config.toml
n_layer = 15
d_model = 384
n_head = 3
n_kv_head = 3
head_dim = 64
d_mlp = 1536
vocab_size = 4096
activation = "tanh_gelu"
norm = "layernorm"
norm_place = "pre"
norm_eps = 1e-06
positions = "rope"
rope_base = 10000.0
rope_fraction = 0.5
qk_norm = false
attn_scale = 0.125
bias = "none"
tie_embeddings = false
parallel_block = true
init = "uniform"
init_std_qkv = 0.0326
init_std_o = 0.0
init_std_up = 0.0326
init_std_down = 0.0
optimizer = "muon_variant"
lr = 0.00592
lr_mult_qkv = 0.4
beta1 = 0.95
lr_head = 0.00347
warmup_steps = 200
schedule = "wsd"
decay_fraction = 0.922
decay_shape = "linear"
final_lr_fraction = 0.0
batch_tokens = [32768, 65536, 98304]
seq_len = 768
doc_mask = true
train_tokens = 657300000
steps = 10950
dataset = "wikipedia_en"
MLP neurons of a small language model. Each row is named by its layer, matrix (up: input weights) and neuron, and shows model dimensions 80-335. Each number is 128 + 32 x the weight over its row's rms, rounded and kept within 0 to 255. Numbers have three digits each.
After each neuron's rows, "fires after" lists the tokens most often just before its 100 highest values on Wikipedia text that the model never trained on. A number after a token or word is its count.

L2.up922:169142110136118149155174085099093082085139118138135174106123080128106088122145111104105125109148125041140156217168118152132160137227137082167170117126143141133155061150129090093191138066147175105152150153043126099132100125165141103121117148147158108131078160173147125078125134128117142139121142164145122117167119132122175112073138111119125074130115110095105142160095133179093174127151114112117117089165035083132124066112102146140129061083151124113156117133127168117075124131147081081163068112147130092129125129135113143119146067113114130113159183179101124072118103143099099177095208120122132149119143100119158053170119120105098099131153169174103079111104115101128158116089134157167171149221147125166119130100153108169074113129125145127110089123122138172118164125143154
fires after: "1" 100

L8.up1146:145095096041131190102127164105139105136161126130142083124120128125092142100088129116085176113119127127079149112164080124115118055108073113082136103029134110110162158122144108128128148151138113096119086093091123204152126143132140064148157077134078129102117085093131104144141146124127138152085136148079115118080082187111142155167142122136144087081135138140144098112176096093170086151089145087192183140121127193115138216164176113165139149145084136146152102077036099079054145113086119133070133126195145170145093081130125139125156170142116136110107151206170152140117107080209136118138174103160135127178170154088150095161122166137121115101134137161147148109178055154147103107154167182115112098106168166186108121139133152123132094090138136143143163207133088146118121143115127
fires after: " a" 21, " U" 12, " the" 12, " A" 12, " R" 7, " My" 4

L8.up125:166172167158138164140113179115103064132138130089061128093152132133085050119068169149099079122070132140141141075093140123088100158171187077127130139136102128162072095158154157119126130120126107140107133131132114141154149115124141119136118116140182125066104110097140118157145099086130145101132144113129124091178094106154104157175151128111135102125167147144096127078133114158146120109096113152121155142050140096169082085179127141119124079070125094068114131121107117099177144164154137078190118156156161148153139098098134088123143115111138130220161114123136149149166130173106117081147079205088118124099088148139124062109073144085118187110113109059140099133152120137174069091153095157115166103075101188150110127127124102079162124134092125131145205187123179118104139121085166
fires after: "1" 32, "2" 15, "0" 9, "4" 7, "et" 5, "8" 5

L8.up1059:166113092120121190125136116107135138138166155145141141078071123177138080179076142171084117122102113188118134123133150119114091127188163074152150114097112074126094120191121100130134134114149159157096142118083111127133162086123117127141164126094140152116128106095172122121176148135115149195106142065100183147086118155168191162217153125147126099098130154139063071119125105107099156159151166161086135103142112098118120123126082157118133115158104137176088132110116206082143178096042173124142133131164129132178133099130141111158172080088182159116128107143154112119166157128114156140099195136106135214176124117100097137102098131067107060114182080110110157144133141140123094124141192116125114110104060111203094141166087131100143172144086124140099085099092124188178101119075161
fires after: " K" 15, " A" 12, " S" 10, " R" 10, " s" 5, " T" 5

L2.up229:138143141150164094145137191189135062061179096189149137165150181135095111146133123141134088118108074116157101116120127163119122109097156102117108048120123121163140138095106127117118034101123149137154164109159107077114141183053089182123127097114140173122145126119103111184074118155169144150108105128111119103128089151120126077083097136140120119131115154118122059172122135149135098120040143130118163134099069101193058120118124086113134172111097111212201133125104152113190094151116126122121145139085167141147172126142123084131115111165122087112148168100076182155121117126144114175083143177183087196144106122174142140129152103148139179165114104162124116044137114125112053068135131150198160138140090116129098125151111176129163127173127140086079154136124151105121095139067119
fires after: "7" 27, "4" 14, "8" 14, "5" 12, "3" 11, "6" 9

L6.up394:183142101136091139169121076111147081157100153134115156128145139107152098113070148112134167088164128122068145106117067115138124101094147091111128158093091113122090125184037089184154153151129114128175106070098118114149122112120149181137140153131156149144118110146158125184109124144107086072135145108119103112082155169101077165137108128154110103178148087114141111096084136201126148108155122168143160084142139143140124046197140156100114104134092141162158126186173130104155119163158128094157187127120065090150090158103104128117108130147085078121144116112062095132073060148142095086118118174135130115131127106066100074104153104114082094215140149147154106092096144129092140164076081168076160217130084151123140154126195175145130202172094107152122174213179083153136102111151125
fires after: "0" 26, "5" 13, "8" 12, "1" 5, "7" 5

L6.up149:143107101124147134127172121107133136123099131171112103139171182112091124165156144089142133079124139133147176134083089146124126070107120089074187187145154074159112105094150119092158103202179155098129128138155093163138134125170144171118116099134113109165135124171186109135158100104128095087156082106141076098124130100108138090123105102130098103127174145111086157127109107147227113141084120168105133156106072221151164088111149131088110120136175090164165136113105072153131107083138154146196132155083128103089138092114107102177162189176179129073123162173104176146099151095149115139136096113102137164140149113144158176142092139198092155176077114196082133122150099130125137095141154100143130164156143123194130138090160146120104184106140139120108148125180119144105085148168169
fires after: "." 22, "0" 18, "-" 12, "," 6, "5" 5, "6" 5

L6.up1436:148168100151127101117193074148067069141132178140083091082174144061137108103138127144116089154153117106107112116118076173163154160139089129157160172147177118057133107166067175089125101123008115115148146174124130107154131155128123136153117142144121145133124074097120108150079156133158107150054139090171118163137127132119155131177126100128070119126175123154142098130163104123057177159105141137132166116100171167102069143138117115089158116137161099113064150136143136102080078146130155134135070143168180132155109141135077177151176122133139184106147054118134160095124101154120156126105093163162067150114131123157120081134147146105147102075167161097096164162144100160133113080115107111123119225110125092107090083143141106093111135121059119098142095090162128109096174166161094
fires after: " |" 25, " " 23, "}" 16, "^" 6, " W" 4, "," 4

L2.up1264:133090138151097153083085132113111098139185181110143139138131105102122060196148121146125075142166137121174127132171078246109099161120130059143099162099159104088134092118110138143124142196133118174124125139069196117155146140163139114145157150139102177137163123119110138069094114182134110167107164083134079168106111115134173066070135136131130109166190066128157062100172067118134098196146103147115151167128116120152123076104100140146122160177157162165112128083131143104152080156109157042074099151128100109127155123139184140163118114142160132069119113164052191112183147102111104087119127156141086167131149150091095120072164128143143155151172118186141111144128133150135075111110128098167126125100085148152168172100104137101113064125152116085097100069145130092118119143107177
fires after: " |" 24, " " 14, " %" 11, "|" 9, "-" 8, " Votes" 7

L6.up296:150109098110144155081115139138113121140078137100147127136144110086163187153152130076168060160116158130152107062120072150165167075118082134100146160106127185099104108197068144116143092172118137111173152147119112119118119155156095145200079079165122146163112090134119079147091191169156126130085130133184070134154105136096112063143111130162113128075119067141135114130131125138143140109084170112147079100033171141174143163131179126104137087122074137110097126129143175169074078126137099082113107144171181093078095199067128127158222098115157128138103119112085180154101106113143105089110148126175055107122101185106079084154129109081151148161148139158112149155114158159129136042156120166132148122093144133131137058136114125162152109142140148116111134107112135056166188151135088
fires after: " " 49, " |" 14, "ch" 4

L6.up370:076169161163135151165148123163158137113088112157070126167161156131145103116126180151132115120152062090102137137098116157073053079130146114209057158099150105097101127077111133089154168157107119132082189121108162172133160136143061129147133228143136106062088113109080118091130111178175105072115085111127139084161148136089065088209134146106131129102158125144174142119087151153131117138140102185078208151155136162096162125165146165126113146161114098084077113110099154087151153122140103107143173106158122126142145123103147127148145159155166103136199132146087167094085101150133079079123128161039094128131149118081134113120176109169153144139138091089120098106125110120137120129080143117062161105093132181119183149063123137148165122143125071099100150131160132119134164110121196
fires after: "0" 33, "1" 21, "8" 5, "j" 5, " ren" 4

L2.up311:134145114124120126110107148184119084077143114201103109176131134145140152141101126136167013087159173073154052118098136197109090079126127097116112114144121174168080076115090127134119123139105181147138121148083164109123097084077073148130107088102171105105101159147136105134138054158128140160097120181118120141108142151113137109085129117131130147122113094125120125149117096164082101114151114172122108133039084163139164130132099165140125159146101131183142080141114124116120126167145199092074100128119081041166128131133136140133119122147024136126123142154117104143148157114120132145140105129115097137141090120165171133126134074168138074113170136109043084190138117130158144162112135108158161089160101144118089149179190186105108124110219127127061121104149149119119134097120126
fires after: "2" 48, "3" 30, "4" 7, "." 6, "6" 4

L6.up1243:148100126125115124146086115167099098121144143138129161120136143152155070093151131132195163106152124170119090128138096178115192106128087077086128111075086100104138167087146172147150189153129118080147141081127127060142171111099153170084144147175132153077105096096129141161095158108110114148091144047140123114116137140095207153215134114155150125175146142112108123073132185096078086111143117090126116150142137112140144150150122123043124157170040122113081128123171180102137174124146130151137114124147139146120094134144131255124170135102132137078063092147143191081153091101147116128158109145181148119135130174143127068069135198111074140145127165104160153126149088138101095135094089180122109174164126156112068158097123183104150142104112088164135104128160164214144129142181116
fires after: " " 36, "|" 14, "On" 8, " on" 8, " |" 7, " Website" 5

L8.up739:141084112083190154125142157124138094068147098126166100111106134124134194118161124120165138131132136103161124113081176162087080166146153138137147107112151129128097155146072228107097094146135068148157182104090171153112171108095034160107141153158134121065111156080157139106141095081147161178140117119112119073101178129117119110175142185096190144110175157093116115151148179134105156086150160145131144128115137136085091134154151158107124119121143119174161151080159071138154091121088103149118131152145126134098100142093154107171127133145121095140186222095129179005126111068095148167114108081133126168169093162141100153090154152154086107117120166161104142059109101152107142136154158143072111136099110126106115157104149022122109063090128060116096118149142155125165096117113131
fires after: "1" 20, "5" 12, "4" 10, "7" 6, "3" 5, "0" 5

L2.up624:163078135163132113160135171167134111093077146124223112132101152111151152199122134108122128153177117124096132112171130109102117125094157116145137120139070139168160067123123115134066144151092095130169106091121179148101118125089034139091142083135175160114140105099096133138129151152152122158080165126069114134123137115123108081168140070126155140094131188110136131165128118081136144123110164161111112140112099091139071134130076152136101086104096085186136055131148125131139135133157084060129146123093155154173129109143104064128113132104120128108160142128094184099185160127124152139100072133151139119123120121208161179173129162168163127162162151166085071151177079175130114123088113144182153167167136152216075177148106106144162136204120115107065160160141150132084132111173093
fires after: "7" 18, "8" 15, "5" 9, " was" 7, "4" 6, "3" 5

L2.up1016:133098160068144137108125145142158147129143117122146138139132185114151155147087101151131127109182151135143043136115121191132110165096127093145195018140175128179111143071092184138117095144157124143146105171121185091108128137090111143148093079083119099116150121116114055135159108168168170135085162164100101122020154170198146149134127140166087127111117112129156134119146129109133076108114105118120136108118125110110045101087153123147125131153119146202104088131146165078121132161132123174093123214083066125201214158168170102132128087187116102143169154130105160178160140087097140099125087164134095148140111118172153099090167093133161117120105109144135113181092145099174070119121094173176121099181126145132131190158118110104178089187154074139104103116099149140122077109148170
fires after: "3" 23, "4" 20, "," 9, "." 7, "6" 7, " the" 7

L8.up731:098114125208149133080197142151161150107146105166071082156117091125157168153114113100068099166122147145163130140084079114180136161202066142141153123105113150114118070143162096082098106143076088086075139195122150097171113166086127127130166131143106087255125102115058139118142176110204131141085088160085148110156152116157143105107115091113117067145110113122146140163133168088139132166058127143143105121134160186161098183134062104192096158133170159059104106126137127097111126168080087110143068131107101133126173135095087113123189105187086147105120097146130074116060115140120087105133129125059092149100119124121098142143144120147114142140125122168149112116129083160113155116150139144133143129128128103140131073099078062098137058077121123121090145108094114106126146085152132
fires after: " |" 61, " " 16, " T" 5

L11.up740:118152148105091119107145136135136183109131162107135133138128129147172133157138118151061108129137123038155120121163130153083168105108102069054160197145062114082174121098156112138145131153147139068124075099215151162152117090086020123136111092151137118150124063100153129101118086172082143072118097143112125171139132129139180113141109158166130116131121153130083106143193104155148105115087130143123136127071137151072176059122119146146160082118148081080103155142120163149120167152144190094116073142107145129066155129142109085055102113107153141042187133183159159126118134101099132144152187172126124120201126155112169131080085169070118127121148142128109160152183067138175093136182102125095189137133084116168141151113128114142125183149144101068117133141141096134156088090137154
fires after: " " 27, "." 13, "′" 10, "," 7, "°" 7, " $" 4

L2.up1323:125073152120219099126120164095159095067110133141144090140118118130102105162130127161141076149143060108164115107127160114145134053130153076108098190100092158162124114095149173109101122102066183103161148136152146086104125158092078161148134086096144175120110114142064137132132124127109168130128141122121112096136158144126167065076116106127078109122116099105110146119111154106153083152098204149120086097039107163164105139188132099154182144106096126133162147140120136174139097120102212141066119183110132122131103137096188151132134123159123105141157136129120159123159143115128126102130096116109134124162081114248181111171221235125133071103130182197059073190135120114153158167166087147165128083145141120132084133166152165087135122089076122163093105087140140156137079147124190
fires after: "2" 69, "3" 14, "4" 4, "7" 4

L8.up1025:084139096157132127140201116129120089119135178150128167110120142137101146173134105196063111133084147119203101173087106117124136145147138147148127109156141164089151090166125039021118121141098066162133146149132102114142067133084105098118090103094134092115135175099086159097121164133187143127126054189126123108174173101109071126131105141155136134147105106102154097136146220095123147105125138119111145137108136179167116157139094090174093118128158136124098079124110099101059119118083157138140055127125097128104129083095127085144187120129051094120133090123172166127097137141079115116059137148111115138117115077112105130161109095125130102099131070184166141211128123167104165154168137138145133083122112078120101020147107043065125072076070143097132154136115152094142112124116157
fires after: " |" 24, " " 19, "1" 19, ")" 6, " (" 4

L2.up1180:106128113170113133103125110168134147071118152112143143146157134137146172072141164143140116151133124113189140109106147255115095163136149126087127058114086174180114140157106148161089115085178147129117214093136129201137152134085070167158121109154120164125180070145074143093099162161146095143149198163091120152092124145180143153108126152136097125164064085097155142122093129194129131106101097095115145125084147073129101139108126111192134110196099107179103047153119132122150105174137127167144160194183110141140121134141091097105151157118115118144143189144132148104130106119123143113097098151135100120144094112109148098014124138110141151083102150129134149107163144117162131161140112209168155115169150093107145142137093097176110090157126121137134125096100123106159139134138136
fires after: "2" 17, "4" 15, "8" 11, "0" 10, "7" 9, "6" 8

L11.up720:050146178173158111147145162107156163108160143154122142108154066137131147094146094126123140109086078126147101152164135094106122092157220132179099113115103102097146108156133180151132130102122140131097155154141099183085162103144056145169103116141111091132137102092148123155156032196098152154147142133103135165109204116133152095149148129105103077113099176150204124126189151118126127092156154171115106112076148145153089089178166126097069134134135125105081176106127166090117137121160179166128125090124100094098143149086105134111113165145109183099073122120157185128181175073107115079143089120162058112123128133132121067091158145149134121084126106117127099089053081127165062152095096107104138112131087157119100095060131149077155068130127160107111132088152102130154163148135173
fires after: "1" 37, "2" 21, "0" 12, "j" 5